Weights of a small GPT-style language model, trained from scratch on English Wikipedia: width 768.
MLP neurons of a small language model. Each row is named by its layer, matrix (up: input weights) and neuron, and shows model dimensions 624-751. Each number is 500 + 25 x the weight over its row's rms, rounded and kept within 0 to 999. Numbers have three digits each.
A block is one neuron, or neurons of one layer that tend to fire together. After each block is what it responds to, as a language model described it from the Wikipedia text at the highest values.

L3.up98:443460520511489505503488450542455476537489491498483464504466493490461487468515503488498517484510534500477482546480500485490466511514501548514467503524534479497489513538534514487515465486484472506503455513499477517477459501499548521514480449559523496495484499523475523533521479481494515495470480498491512490505496524514488525438509504480462502484546545525482477456552497516507506545506
L3.up1362:468487514480495483493474490517490488508497479459496516469522468536490507492464501464513480508499523535524481503511516488491474550515503515502487531516504482468486467480506450525493483519530492512520502541481481524475544494508465512459485495536465518484504512507486525450476507493490481448538493479500489552571512494498480467487519493496490511503475507513513471516532521507520506518474
L3.up1616:503480504517515505507516437521507517506492495486526488534549497502477510519533502470488509524467487508468549512495524499467489519497523539487451483498520507478524504510511499489504494537501535565473473503492464516501471496535510531495460499538536514512500503521499485507498502496529491483515505490521537474550491499509519494486504526490465522450534502490461451500493480483522535493484
L3.up2418:510499516528513456478513498519489543492514482506517498579459451506461530509484507509517486496497531502501513509475469515489523528517488555495483572488456492487459482515500492501470488519521506525510449492531517551511519496491530558507462475493529532464453504534469505528519519525495486462470532475537504495480525501475530494502538531459549535506523536486485501493471469535452503476525
Past-tense main verbs right after a long named subject such as a person, outlet or organization, e.g. said, described, elevated; also table bars after names.

L6.up965:520457531569438453498493503479551510532458488495494494515495512492466451480509495491516492461573492517489529537500438494510527489495542513521492483488508506485520512473521503471497525514509508495495479519530516497514499515462511508498500483481520534503485465521506534497501450551520505503510481485480481506497475484514483500455459506497503512511524510490501484477509469513521486492479
L6.up1598:516514483495476460535487470526508542509519519500510483523499505470494486535497520488469463477514483526529535542508497491490536479457565479505504507515469505497497491513488508504558454465457507514507465500475485474497516515521505530489504515505491538489494507510440546455464467520546495484509558512501487428500499508506527537459513472430497477517527478502486519464510546538517508487472
Reporting, opinion and decision verbs (or their final word piece) that introduce a following that-clause or to-infinitive, e.g. announced, stated, decided, opining, suggesting.

L2.up216:531475489557494482504524520490485458498516483505503502522493480486484485474505504527477505523504510518507518509539510512512548496536473491485500541486507503533463484531554549499488516486531498512487463515478519481530506497518505501492519450488494460449487476514468513531519490545471460499458446527517497501504470490466497461517525487490460490493499550501521524450504459504532468525555
L2.up385:496513509479427469523501500486483453478512470505477514525504511504485485511490465476476460479531482519493505486441518514473480501490511485477522537411525509489548482519535498505511494523546485508489499484425454497479515517478530533474536475453529510493493490493524503533518480516455454495532478494491522479483469512503511518517496474494510489514526495508486494548531487508530486505532
L2.up399:533489510513478499472475505457503450478517457506474520470475462474494493515532456496472467537521499516507476511477469528449516486484479458511508505484463482488476510527520501485491500488525546473492438493511474477520521510517511523504460509486511517501505466493488497483545474535534483498462500483507509529499436505478485520493485495529496492476512512494527508481549502480536521465530
L2.up958:472513512501500514491486536531487510452528476498503525502545470519480476489528444514527477511501516506551504507485485466500531506520496495530499495461511510473492471480487498501490489490521492512475505537511495529523475516428554516516468487494521509495499497499519449504517506533478498466497457527491506506503490518465548508496544491463507491506488573529503483514532514509481557528541
L2.up1176:548550482508492494513494493508497528507519481517503528470519472506455494523478494475482465496468472503517451511504518517491504529459471518521473565465512522485509478522528522516513493467539514498550509483483481539482481512500503503500474512519541442497492471529497494496533501485467458468456481521493504513557497503522514462473500454501531454467504492560527488529536516501518520493525
L2.up1255:497496510534482508531491507463512525509497484509493521505527439489522511502530484460573472526568555487531494492486471554496528508518484509520510542472506477494480470484510478456493489509500528503558506504463490497538518477503526461505497486498509571499482458551510494496509473485450489488510523516510513511517504483484517506503515504503514456471508514486481459551510478549503503449543
L2.up1481:517514527505469462526498494481488479487491482509503492487481460533473501475521498521504499486546533519488512521510500524478520501468491526490490550462519484490447500501566510512500550476502509472553472476489510492510491469513511496503484466496500493480525472543485517481539475513450471511483508526504504517498469493471464449503514487488476522475463500482485473524546464484500506506511
L2.up1756:456447486466486475492496502491530520525486516507501537506450481501493512510498479480496485471554515510510494477498511524462490471485491525495528544500444521495536485498508471492485484515518541528530502452521519472523501464516498516513527515508517535514553500501461488477506459514442487490491482518485514511495479468511526552544506462507494468452464537513496486501489469502547504516518
Tokens ending a sentence or paragraph, and the opening of the next unit: final periods, paragraph breaks, row-start pipes, === headers, sentence-initial "In", commas after lead-in phrases like "Following this,".

L2.up2:525479504540480452504464474487512452477442506495474491515545505479498497494520495503524504531470494492482469501509531480457521495548500439483493527514507464492502535506482474491462521508549532502510531527497544493476473451485526495468506524465484510523478459502467494496450505487481468487477514495481502504494487465505496545537473515494542528476494490488514495503506498530512530556492
L2.up451:471496502499488476573477558488483508499511468478535490478484539529493486513474499479484532471461530486529476500495474515499537524501542497549460488515529499487478494505536495522469531525453514515524492538517482513524490459519481509496453466511528497482478475540495485475485485517514478496462469515531542498507508533442491518518452489501469509526482510497499498506488481501517558520510
L2.up476:500509508522510473527514505514524483556492442526482439489486489534491494523505511553522539494463503506502497541428495487464486500488493486477494517506509481491512500509485538491461534515528469495452515504507504483497455484483487505495528493520544496530469492501566499481501422498537520539507538513528471517521524497487461493516490528514508495480470511512518494479502509528533548505503
L2.up620:528504531487537460570473536485457528477483451517498483496420495539490473497483536484488501514517479554496479479478487517488504511500439501460504524495475490468499499538495516516480512510477513506463539529512532488506502477477516482504451490533502473523512544475513505515491540509480504520496517521513513510502483502545555494502517485498474515497485531503514481513492475489539542449501
L2.up1652:516517509522488502539519499532485495568515511450518540478481519513465476481543493459486455470503533504545480487508456531468522524511527520529497507419523518477472508525491523516497492496512514489521478476484506472520465516428529538534470479519487532492487497496484498499438518515566485539484498482519488515475496501478520495469520453510478525513507527454544509537506491537524513523543
L2.up1698:509472486504444466551454503489533461541496446521496472482491481551484527502510516516492492511535420518509496528432499477529483505517533517444545521464495508495491510542523511529473496552483523477478479517480505491473477507522485522455495461500507508499472524479544494491481492491497499516485511518503557531478487473510522501502509505525503496499503509516503469527499523488472510486504
L2.up2453:500499555525487487509494534512456477510490463526495515531444518539528479522515528539498468476520562530500471503483505485528498475519470509475514512520509523477496504571508540513473480516527546507501510521518496457467520482469529486561490510530470509512553476574494517522524487514490517551495467484521472492529536480489517533519497458499489500479463522506474480516528449500513511536503
L2.up2512:488529528474459477487512541505502493519533498474514503509461500498531488495486474511449488491514536524509469500484527498485492508513528469509516472455529512480521528491489464509501506490529528507512501534537469513498511484487518515492530507488513547508527500485497543489452469493517455528511477491521478517462491515495484524500483513496473513466429475479486544489571472520487472511478
Pipe, semicolon or blank-cell separators in football career and league tables, usually after a 0 cell (e.g. "3 | 0 |"); weakly, "to"/"and" in age ranges.

L3.up394:466509535518509502525461516466528512487488547524485501542497552534485503519468451480486518499504517546541527509465484439513498548503459510519518511505470520492512491524508453480451466490489513473491504533489489466500486504512489481565510465515507526564483458491470469497484509496508479487468452562476526492510508455532503516507509516498530452492503488504464506482492528531494492494491
L3.up1346:481539518509470485521474499502482461501473484526487495505510449466538498485495492499503454470508514518500473510510471487458471521535460521494479533520554518484480535484502502518465475519522542474476471485475477475502465524525504507526509494467501480517489484472488495478537485542512480475486523504544475496558485510530556529489482480540456470472539465458511484530511516515520470532507
L3.up1445:517475468478441470518501556516473481486471496554463499529529532509468460538498482502494531493516512502508485548434487483521473518488484537514529493550516455493468489493532462524527485497519530555507519505523529507500484498458484486540527499496509514501489510516531505492501509525480509490489471531527496481513476528486506501505515487476468504490519502525541484526531559513476504502525
L3.up2295:489499543534511526538484495502495477494501505546534451486519502513477460487511493470514518538514526543467490493498509482513491523510487517529527511511508533486479539545495483476464488474510532469490579532516488465485491479508489503503500445500527513489495476495481533507483482518529509492510506537510542485495467482494457501499545532517452514524489506502504476486449524529498471472477
Cells inside Markdown tables, especially score digits in game-by-quarter rows (0, 10, 14) and second header cells (Title, Office), plus digits inside longer numbers such as ISBNs and years.

L3.up27:490497524520487465475476528547488488542515468488511498486488475524524464550494502492464472495529541504495478520495482494478494520505505521478504515471494485474539453526513506503454460470543488483526565479499462511501506471505480524491506498473516491438507460532495474492510467535511455482544526472537481507465431495499474493473504512495506517453512505496538496540493509524541518499492
L3.up634:552534531558490499509516534513466498483464482470503483500547465495459490483479538499527459478498480499507525479479513489486506533516520504469521505465499488503490525493532463486514476509492513471512527498468544495479514485464464509523477516481524514467482495551480477507478436480516480486491479487522555474506516487493514478445493510504520494441511507520506473529508511495552542533505
L3.up879:472529524505468468500472542498503529530492505508473471490472465517482489495451508454494511505519517504490489507488471510468549544530492519473541494452479492484480530533512514454495503500518551478515511479519495502497478484500546546501507481491518517455498515481489478498512467520475496467463492489486470473469492415535518478505490517484470480516475515500512434506470513562540481490524
L3.up2118:482543480483559484496507511562467546449503492475468485510524440518481495506495466531494460483489451506499486497498521503504515532498491472514498475469521521491524505547504505512494431514518497505499499483516462491510514507496495508504481488518501490496504506513496533499497470517466475483484490479446494539488491500496521464463513445512502510526492515531495497490485475494493522468527
Verbs right after "This", "that", "which" or "to" that bring about or grant an outcome, such as allowed, led, required, provide, gave; occasionally paragraph-ending periods.

L3.up196:518530527547527495485474533517462457510537499474499455492504505502483440511517542510516500509475484509470486525529465517517465479506511482474474510544478522482464475468491517512466481494524517479534532497520550512536493493502491530465481467496521537456543508490506464495510529474500486482472490544557529506478487476517465520493485509487494528467496482488518493517493529544529492457533
L3.up630:456500533499489505514477500515472468448469517465506519548458521476490483485525511473471485466499459491480521507539496489486543519504495483507514512487511554478518468490492467457486494483473496468504559500511491496471472528482536510525490479516544514529485473517452533556517472537496521510484458505483518530506450497519511481549473502489489547498484514525479474508494511500482498480481
L3.up1789:495495537499534514484448505470453486528488508504548514485490484498513462550494523505477511493486530526538462519512492472448525492471476508560493558490510517484462507484514465484509521478528568523505479540465523469507509536518505517472515496490511505537501526548514484498525518522509489482487472507519481482502527477465508493516487495480489451522494511502517469478475503507464523505473
L3.up2640:498484535518494483506480509525480492493515519480504488513509459561504506523477505467540478462491505511519508457554530529518498496521487486530522554467503484472479534521503506543457517485492534509560480515518555532527497501523537502500472507478546493530527544493503536544517492551487495497513488512532540530526471491500511458501507491472456537468553505466465518539525496476548515532525
Second subword piece right after a word's first letters, mostly in foreign or rare proper names and CJK characters, e.g. B-akh-odir, Kh-at-un, Ch-ack.

L2.up224:492505481494511491493476472509466497497469505444493509523479464498496520440540499487512509515544535505480508519485533523485552506519499547527506496459454523490484472519503470512500460522484485475512497459479512516480496457533529517525472465493487518503502500540512486508496492504490504496522512500481504532476454535540496480486513465506515504504430505537518528457514549491488525483474
L2.up493:499470533550509463513496495479528501486500513502446472482483467506479510518479489540502493491499530534499473514496506480511517494487503511467527503493439510472517477495515464478479509509496542506491492488522539532531454486502536536486461522501507504473492479532481525465483497475436484499448511513509499533495459467525531519487503430505518463495486513539534460523509564501560515502476
L2.up773:485476516482526473504515461488460494492460514524458500478523489516522508528499474481534476529503525579510550486503530530484543515482513528512500552483469498497464501457540527519500548514484521473504473497481508452501504514504480518501491503498497532504517518519498491551516525512504503487470533575430522472484541501509499503489497492460460466545484486497475525460559470462526531517520
L2.up1025:533509507466475490515487508517459491496507526449495541451496522447509536466477527497474503533495479545504514497557475494477538529558497481544523502465507522504469505524533523487509495493516500486474493484464514532476528477501511511541462510505485518461498456537507486512488472467520490512508511498465496494554513466498531493508491478475487446496468512540476535490524514497500535453472
L2.up1039:488494537494524494492442459496406513518453513553516494541556471524523542494534492515512535493528464544453487517532503536497508545526471528548578494499484539488520512502494460500458485475486519536485525560496556496504450484501515498508474487484515531502518489515491485533518491474494456472489460476492511481515483447491491480523525512494497504518500526518498516480479498504437500536518
L2.up2068:525497467512486471508474495468492559542537475506475488475482447527493501482517499482520499469575505530508509481508502490497516536515524500505498524495468518506498533491543488500454523474500510500509503472490531468528478494499494451517492528498515511507491522475515455521515510487496501504487522508505497501543547468510502488503524470477518443495464534509515516484513515495508531509516
L2.up2415:493495512501511518478440515502507448487494495473468515466524497475475524491529566480520533510503475478498468490497485505512532507557504493509477523501455473467522490483504493508519507514525536508494516569481513495522438528483497501455493505527548531480493517523508492507537511532531520497510409573501520501507478507510525478508507464519477520514511500502482512512491516466532512513474
L2.up2571:529505474482504480511504530457526520543466526476471544478494484516498490517490418477542447514517476527500478510515518504513524536532490491498524553512445524485488497514541520490498491529511522480517480507449540512477521532533491522533519520492510504517525467539526483496429508486488485466515510496478467538474464455487479519484514481516549457526498565528510516477487523514532530456524
A word-starting "m"/"M" piece that begins a longer split word or name, e.g. m+ould, m+ood, M+iscellaneous; rarely k or L starts.

L6.up862:504521503490473498473491559498539493499489535529485533491527511532509518522472522501451494480508548483506480475511489468478483498542509515517490517504480482466481515509494509504514453508512514528507483534534481491537516498491581483480517479516508527481520479515507493500495531505501507526516474513493471536494541475472493480514526455518498509507496530472498446499505518541485481499509
L6.up1922:482495496487501528523476519494538453531492487470506483493535516501463459497493516444502504488522553499510507489482545504485480531502526492524516538485447501450504503496531472477499499523499533499448487526533506515472462515498524502485519518511507491464524520456484548521500486514500478468479473517497511498486545455517515455516479532510549493488478470537489539522482488519439493501493
Single digits inside numbers in sports results and statistics tables, such as race times (1:4‑7‑.9) and years or counts (1999, 519), plus opponent names in table cells.

L6.up956:539474477530531507506473553495465535513503457523466505505496520479475459527495506552497507498533530525520520473534447444516468490541474571545479505486470488494506478469480474510533559484497486501469517494524541445487525479475506446514497501465499535505498514491547500483465479505467522474553428517499472511521469498500490466521522485543517473531530472522512486472505490528513501488478
L6.up1494:533498511532497481471481535448508459530450486465498515495570532484492474521475504500486523483505486519468487518482540505490483474547510469487517542515498467502484537514485524502518531479522496515482514487507507501478469484495514515516512503473514547486503505504519497505487499478498500479518481513489517541544513521544503501476481486539524482481507488502510526500449494545480478475493
Pipe separators between numeric cells in sports career-statistics tables, often right after a 0 or dash (0 | 0); also first word-pieces starting rarer names or words mid-sentence, such as Sa(uron), La(áb), trav(elling).

L6.up57:503491482506455517485500485491524542535474520530508489476519484537486522520549464502545507512488497488428473527518532513537482505528553521460558470492495511493511522504541505527553524497472496551510503525495460489503468507505500491501489564544497529480471486514508509521462472483505501491502490517489528522509472510475474504517522472533512471542501492479480519556516483516500498495497
L6.up2268:534571498501458518502489504488507505530503527530513503509457534510494454519492531497475543514498564520447508471480453498516519488508482504496519520486505511465543563509488480545455467469519511521513485478508514439485462522472485515489488484505512513522502473507472485511487519498531513497493496494503500519541474472465497469510484540530519529498504491486502536497463484519514502493531
Month-name tokens inside dates, usually after a day number or "in" and before a year, e.g. 26 October 2003, in December 2009, Feb 2023.

L3.up20:524526481540503444504503508488491506472561518485475531491493461506502481499509489497510486526536447525494548474481474497498527505537500502468482540514512489525506488492518519493491472503554502498534478481500502468459522489470534533493532525499497473496530497512502476496499474516484471454506464460496475519509507508497508497513512519481507467476455551512514529509494493491525474502525
L3.up986:526463462484494478515504520511451492477528515510488501495553480520527465476446510508528486518541488505481500472526524496451552510514480492465514491497484524499516474487515499505486470496484477504496471539500471429477512470496481519518509512486503442507522492482506465511484498512499465473470522485494523494499474467480499453474551519472485455489514563500531504471481492463534522520526
L3.up1330:533488505488469477480456458474455466520520479510469489504544455490509499481502498516484498528537474480475511503527491472480550519514474490485496521503481523493499484498510475483523471491519488485532499517486553503481462548463487512523480518460485529479499494476479515492491492488530460521474515477469476492480458466545487454468520513493512477508502533482530509496532507502487518490535
L3.up1470:518512481486518499534487462494456483525487524527469500498488510480490507473473516460514492540542516523502552476554498493481583525494481499494474551472505503514551483507552453522532504504477492471499474501524513481480501493469512498521502549487518480535480456480464504506514485481484490504482471487477501523518478500502557469499525521505470471445469516479540498516502501450499510520523
Tokens that close a paragraph or block, mostly a sentence-final period plus blank line, also table-row pipes and closing heading ==.

L6.up2403:520489490510538479530522473473517440472492466429500521496488480508452517529527501501491495506544498538513500504516484461506529444498468566507432471486448526491517448483520479545532471494495499484510442553509530511495488482499552485507493450507530562481449487526524511468521472500492447501502495516494475498489481477497523528475461529499512457516486534492498494501540427490511508507488
L6.up2674:526487513530532523521490536481509490537562491524501520487541463514490477492526508467467523541544518511479496521510494520508494570536467531532503503489486492493510513450505487437492476487487500537515485532463466476521478506489533492525525500481545525506447488532484528495527475529524452496525478498450524507495488506547494501506485510518452501548497509522480533509497466484497531492487
Final pieces of abstract nouns about social, political or emotional ideas, often before "of": awakening, eradication, rivalry, criticism, cooperation.

L2.up143:493522505527522482525463528512528486510518477518535509495487480480537501488472467497509489486529507514489496490500487502490487490537526523459504547516460501462486513548514505503501476524516535485501525504454502488502471519486473470509521486489520475532475506490477527523488510489519448519462506488537524502540522500512461501494540454507496527473476493499517530502530511481526560476554
L2.up359:516503501532487505480486478474524526516511508470523472497506533497473522444494546535486468555519520526497439482535512491534555507533534515509488508496477509491487522499533494518514515519525509526502502469484454491494510479462490502532494500448505550492470504490505494528498448517514463447480482487454489511496515498467495485495484484503509494510521503552534528485472471481532495511496
L2.up534:472497529504484470506481537563470495517501518500454539553494519509459493524510499565477498471491504505451484523524500487471479512474488505514527449498491525484502485517491527477486492480468509524550510505514471502532493524500506523480527469495526484502540485444452492496499464525545494485468498541503540453509475467479484487519538525500522462506466496471512489478505497513521496517484
L2.up628:540511518502510556505484497495488537506481522518498474537499501538492481475503502486514556513499485488472499477494469520503478466487530536522533544544522536486476523542524507478516477458514528503508509490471508516525516495481498508515476475501531504481487453524471512504535496519500534485516491526491521533544450436492478496487487514517479485543538476512471493501508529486544529491539
L2.up1020:507435503487467504518467513495500487484486477499516498490491534487462486511490456533534541507493548508503466538506492470506521493478518491550519539499512546510508496493493477537458482496460544487522512552507528497485498534507507484528481494528540527531505482503475469522482464504488496464525479499447465447504507517503515475516498501499461502473485511476505442483504485513501544535493
L2.up1136:491458515510493462524489508520529487519547491473478515479478493498472487516493451502525498494541497517463471486507477548448485473515480507485487499523517498506497499489527496524463473504505501500566512507514441498488513476505520489486504493516512522484511503472487515486471467518504487508455515530523505490489497453529479497498501495511499480486502495484529542547547463537537561515552
L2.up1642:488453540536473516489503525548504497472518518509514500512465516488473522590476462490498514426539520521485500516519501474478482452502523521481484530516484541482483510504521476539452495453494483542452503508499498510485473519461506490487450490475499527529477467497445528534518501520493467524492497542461489473532535488493533481474469553482501502493477472511516494511531447525530544490522
L2.up2478:508554545504487470486479482494475528517482496496506500496487481517481433488510504522509516497549525526504499511534504509445462472515498469494517485506511533493503525545463483423456505498526504521514529514531450483429482531478501478511494508492510535500523511525416472516481482514514464484490518479496463471541507458474475515544531491453479489508446510476533533494533533554503517472513
Second digit of numbers beginning with 1, mostly giving 10–12, in dates and sports or stats tables, e.g., December 1|2, 1|1–2, 1|0 0 m.

L2.up55:483544496530519528504495498521513527540500461495518523520493498501516480514492483492460461513567496538519503483535498468518505500519513512526479483521476486513471532514508498487483525532485480493505482485494472504513481499493491503500482483501535491540473470489490493529550491522464509500503512526480529496513522490446511457503498542438521503496533500488492475506513487498470496477456
L2.up263:500479537468492527481464481476533517509513482490506484492527447516511501533480482483502494483557488526512484492519483548511513474497489541512469520493477496493493522492493540494527483501488538497501511516515475471533499457514509482479521467487526468497487495501467500467467472509492447527528478523449521526490482493501527457499514514486519447516515495489498489511539494502553533527517
L2.up473:529485491504484501500470545584474539511507435530513513512497527522468511498497473503520533493500512551481515535482517484476514463481540509487527515514516522495474506528512521497504483494476522509542483472507512491555475482459503453511487497534502520486506510526477491501507477537449528427499480556495508459501479467527500502453490496481485505461531504491488461474514528502527475498471
L2.up1400:511502507497499510495488492477503498498549519485525467534523529478452496551485461522532474484512548509486502483455507502522526498511514496521461497479483521512530490485522450486486537487488522508469529469446469513517495529492502526488477476509501501474546510506468473507492509466483518504489519471481536477498492484489528490497506527477535507507551500482458505461518461511488530494461
L2.up1763:491529506506466460491502508546480470476498406477493549489526508530499472534506482513519539513538488524498497516535529519500515490479526465488498485478466501492530476541564495530457462488471505534519501534536518520530494470521480498501447508512504539471488508519498480526495490530467503480532537489442489506492472486506499495546488537467475485502475473442483540477483458508476508490573
L2.up1934:502535498490486546508514541537501497491539486475474490537499481484511514507519492483528489453485478529528483490536480489525492499504509487508496496531530494469501520561513510501479507491491527494478484467509484490523545468493484482473431493479540526482487504502506490535526525512514503513496468517497492475516503509494514494518509469504521489557522482477476478529538524522484508466479
L2.up2116:495486460496502475520490494510473512494506458483472449537513485491472505553548464493507534514505505511460490483531505490503509506517501542511484503515460511495507481476511524505505484471497550531542469505493525501518495500515515502476488485554518513486465492496498530503548501483465532480515496547464494512512502494511477486477488520498508507526529526564456471528563478492518520495547
L2.up2285:480505492505505504486508512507480516484544496509504522540573447519482487472467477530491505501485466515488498503499508501525504533494563481546476478519526479505516508519534488492484470481497485506520487502477444500488561534499476554455454484473529503508461500524503495517457477527523520461552495486487482492545477498481505515528495539476472473507512565510475506506476536523489555532493
Word-internal pieces, mostly containing b (ab, b, ib, ub), inside names and foreign words, e.g. Kar-ab-akh, Arch-ib-ald, Yacou-b-ou.

L3.up414:480495511544487469527448485513520502544498411509520489535504522528493491513465495517499529499513492516447494519480486487514504522472504474536489512486536528469495510480504501520475535528491477462441476556477543458489508522468518510470491532511534498552507471473476536478449479471487538504510490488478516518482495499542512534512492529525469508536516512499476461500493521489496515549475
L3.up1714:526519523546512497503443510514523502527503479493508475527535484528469511479511504532512550497471454522514529490521508490501512528532473535520484489503452496476490496507541515507439460514491498481468481523491499532442502476458501531494520528500524533504483503507519506493505514565500484474483483479482483509510513507484499518520473525531455541513504484583515519471490534517488505517466
L3.up1935:511533538537473487508489487494511510506531444481486456513503513478539509493514475498509477469490513506565529466500495465504501504537466491528462555516475542478472522517525523491534497531521541529520513504466509477492479482550508519513479452455483475517476441529523548511512493492507501473509500481471505507531503489524509503464507522538494504508501501551489517492521528498495527484492
L3.up2388:474506541531489508496467501558503460547502498499531496557498529563478500516521556512475492493465509486505487517502506508485476523513496492491472543538492476474517468508519514491476513519481511507482505529478483476550499536496491514500504508488533502478513507538494495481485528493500519531514483442470548448477516465508460539513466514490519505516516514509490481485505495481512544498502
Column separators (|, ;) right after a number in sports statistics tables, e.g. a league apps/goals row "11 | 0 |" or a standings row.

L2.up111:487425487514505471494500493510504488480569527485523527493468485501522483492540516528489482577542563555482502521518499498488509511548524504527501495449493521512503465471504522467471480500505486484476504493500501454497484535446588506524511469537470474535517516498484454542500512476530496522526531481435468484505540475540594496476493506503509495494481512503494494485553492521545503466515
L2.up144:475476533520493476487478508478468527487529472492502467567460497472485500497493533494529486499521506494493520506483495471534518503506482511573498513507524533519542499483522438492501465514506495460541480471525492483537456516527490548478474469472506487531484527494507481506527463529510454511512497546485504544495488504514545490464512499487509519498512535540515537517517510526530501508444
L2.up715:531451511519490527510486541509482501494467501511525442555487458525449524518493492488471474473556561513531494529522542545513499521488524524527540526501505524498520476481473501464457460493498553506493478507496505486526515510455517491509506478487521526519512521507537488518480498483513488483551492501494525533500502490471533485448515523491492502464479516476501497507524491563540546494503
L2.up1319:483504504517521483499504509524489493498507520494501514554532431498482511478492491525528459517528505531522481546431512507485494561523476509513484498499464484505534492494504493483506412524531496547521520513487469526509482480507523522468492481546530521505503463493484500482493493434503527488495502464510536479526480471512529467457500479474497485438505498527494459544497546525534550497493
L2.up1433:522485545516476476481506501497491475530450483488540543539520485513474487532541463518502460513527486506502456519492485442524525475493499448497479497492545521498505491464528508522503455510463525541535504488468500484513520534497528504507505476463527519512492511468484475513553531516499498491496516467516500516493520474546480512468488504476461471471487479490477455521571460523526504511504
L2.up2132:499498497471524464519483496492507471494430468522514522529511468503529500479494490472516523482568490530476513486459505526492507463484494532507516499466486504475483480526514497524542524491518529485498491514459537505487478469519526499499527525500517514498496538497506509465464513498454497509446507551442502538479525504505530505463519485510485478545493482509493433492543526515511531487459
L2.up2410:490512501514467467506512515508491519542507473456464516502500471494533535496497513489554461526485505486523522488515496529462521524460494489467515506490504491496514494506533533462498497498528496508545528502492471461512496532459546520490474484486576538530492511516434523576507495476468445516479519514528489492524525518473523452475503543471481456503535497478450519543525503504514515479543
L2.up2432:490479523486510516493478540552468525485517471454470462497499491511438510500459496523539470473499520529482465472508484483453529501507521520530497562494496514497502486449509463502516539518488517488556532473510525515551525525519504526517436477519517481491525475470501441494524494497460470440484499514541464486491497466498502501509550480486494474487546513491468479477524476517517503508533
Main verbs right after a subject that take an object or clause next, especially required, tells, gave, announced, led, remarks.

L2.up619:497482487516449524510524469483511546527537475503485480546478448537495499520506528515541537503543494514508512525507474494495505501510517525521524539510509476519511494492533470478512519482486514485507522513523459463541438515519515491480506430551514540506505518461463494523513515535494476493479462491490514483516492541519470478447486550471473502488535487489524525490519459536485516514528
L2.up1079:502530561490509493522443496476501501497502428501531513486463441490474429498511497513474514491537493489489530478522490495513508507510464534491483480493469514474533498499513547502500535505508539524533526480519509509503480516499484521467487448541524508507486492537478478482528493496523511534485457534496546525518493483466467474523515510546478497499469513518475530509488519525503530511492
L2.up1531:532475526494486497530495461476477501497518486487479479504506479479486502480511474501469488503552504511509526503526476525442483507506510490499518489477524539501492477485498510437461479511487474523536497494449466501504489466473531529457489507511499491503486539521513508518488509518507460536444491536506531532513470483504461458487518477498493516536424475480467529493526466509484532522499
L2.up1790:483528528496477459472490508482494471499506470495495473543521530544492511534524487437511466482503516466443494536493544512510499499514479528513529490476492496499468516517502483493491471492553472501539502482500490487530464473519489506473509446479494503522517498517481514493501443525498465500503492481530494518487464460488527480494512510542524500513487488504477518523549476508493518503498
L2.up2282:460497533509476473550491501534480494535514441474506483501508518479500440517522504500492511511524484488484525508482437506520472525456479511505498480482524526471515501512473500466524484502534487527524498483494463469485456493506481525456531560562513495490546524535499478508467467488550464501460462504495513484534540484516515465491484472528484499514477525487479533520532509549524551524514
L2.up2438:503501536488503457498491466493500511515522473483461510474474506552507488513557464461541539489536511481518497531501482524504482490549490488503492512505474498487479474521522494505493497527498491488551514534472510479543519458477539487492533452531494506526446533526490496483462518481511485486484530456468499498501440501497477502470487520496467485502489523477492488509553461495533544501485
L2.up2447:500474518509474484535526453485486472498519530479497510521483507532434466445498463490496465540469499521509521547473478511484506524527500484522519500530524493475517490487544493496471488502519495529501492497492524438552476515501544525496510454516514506529505473526519511491512533513518502490464478523491508516573504464518508491504497523498438519505486520475508557476530496496500516495481
L2.up2517:499510517499483503516503444485482507512543504512470501522484499515475494500490483498501535496478531536459519495509533470518479540543445530498519497510531525490488518489511523507482492497526500533494474517535535504541542514491490488490460490519522507525485510481480539526516525472472502495513517475468463478540453470499520440503494511489457518434543522472491512529536557487480503518514
Final word-piece that completes a multi-token abstract noun, often a suffix, such as stupid-ity, att-itude, disappoint-ment, alleg-iance.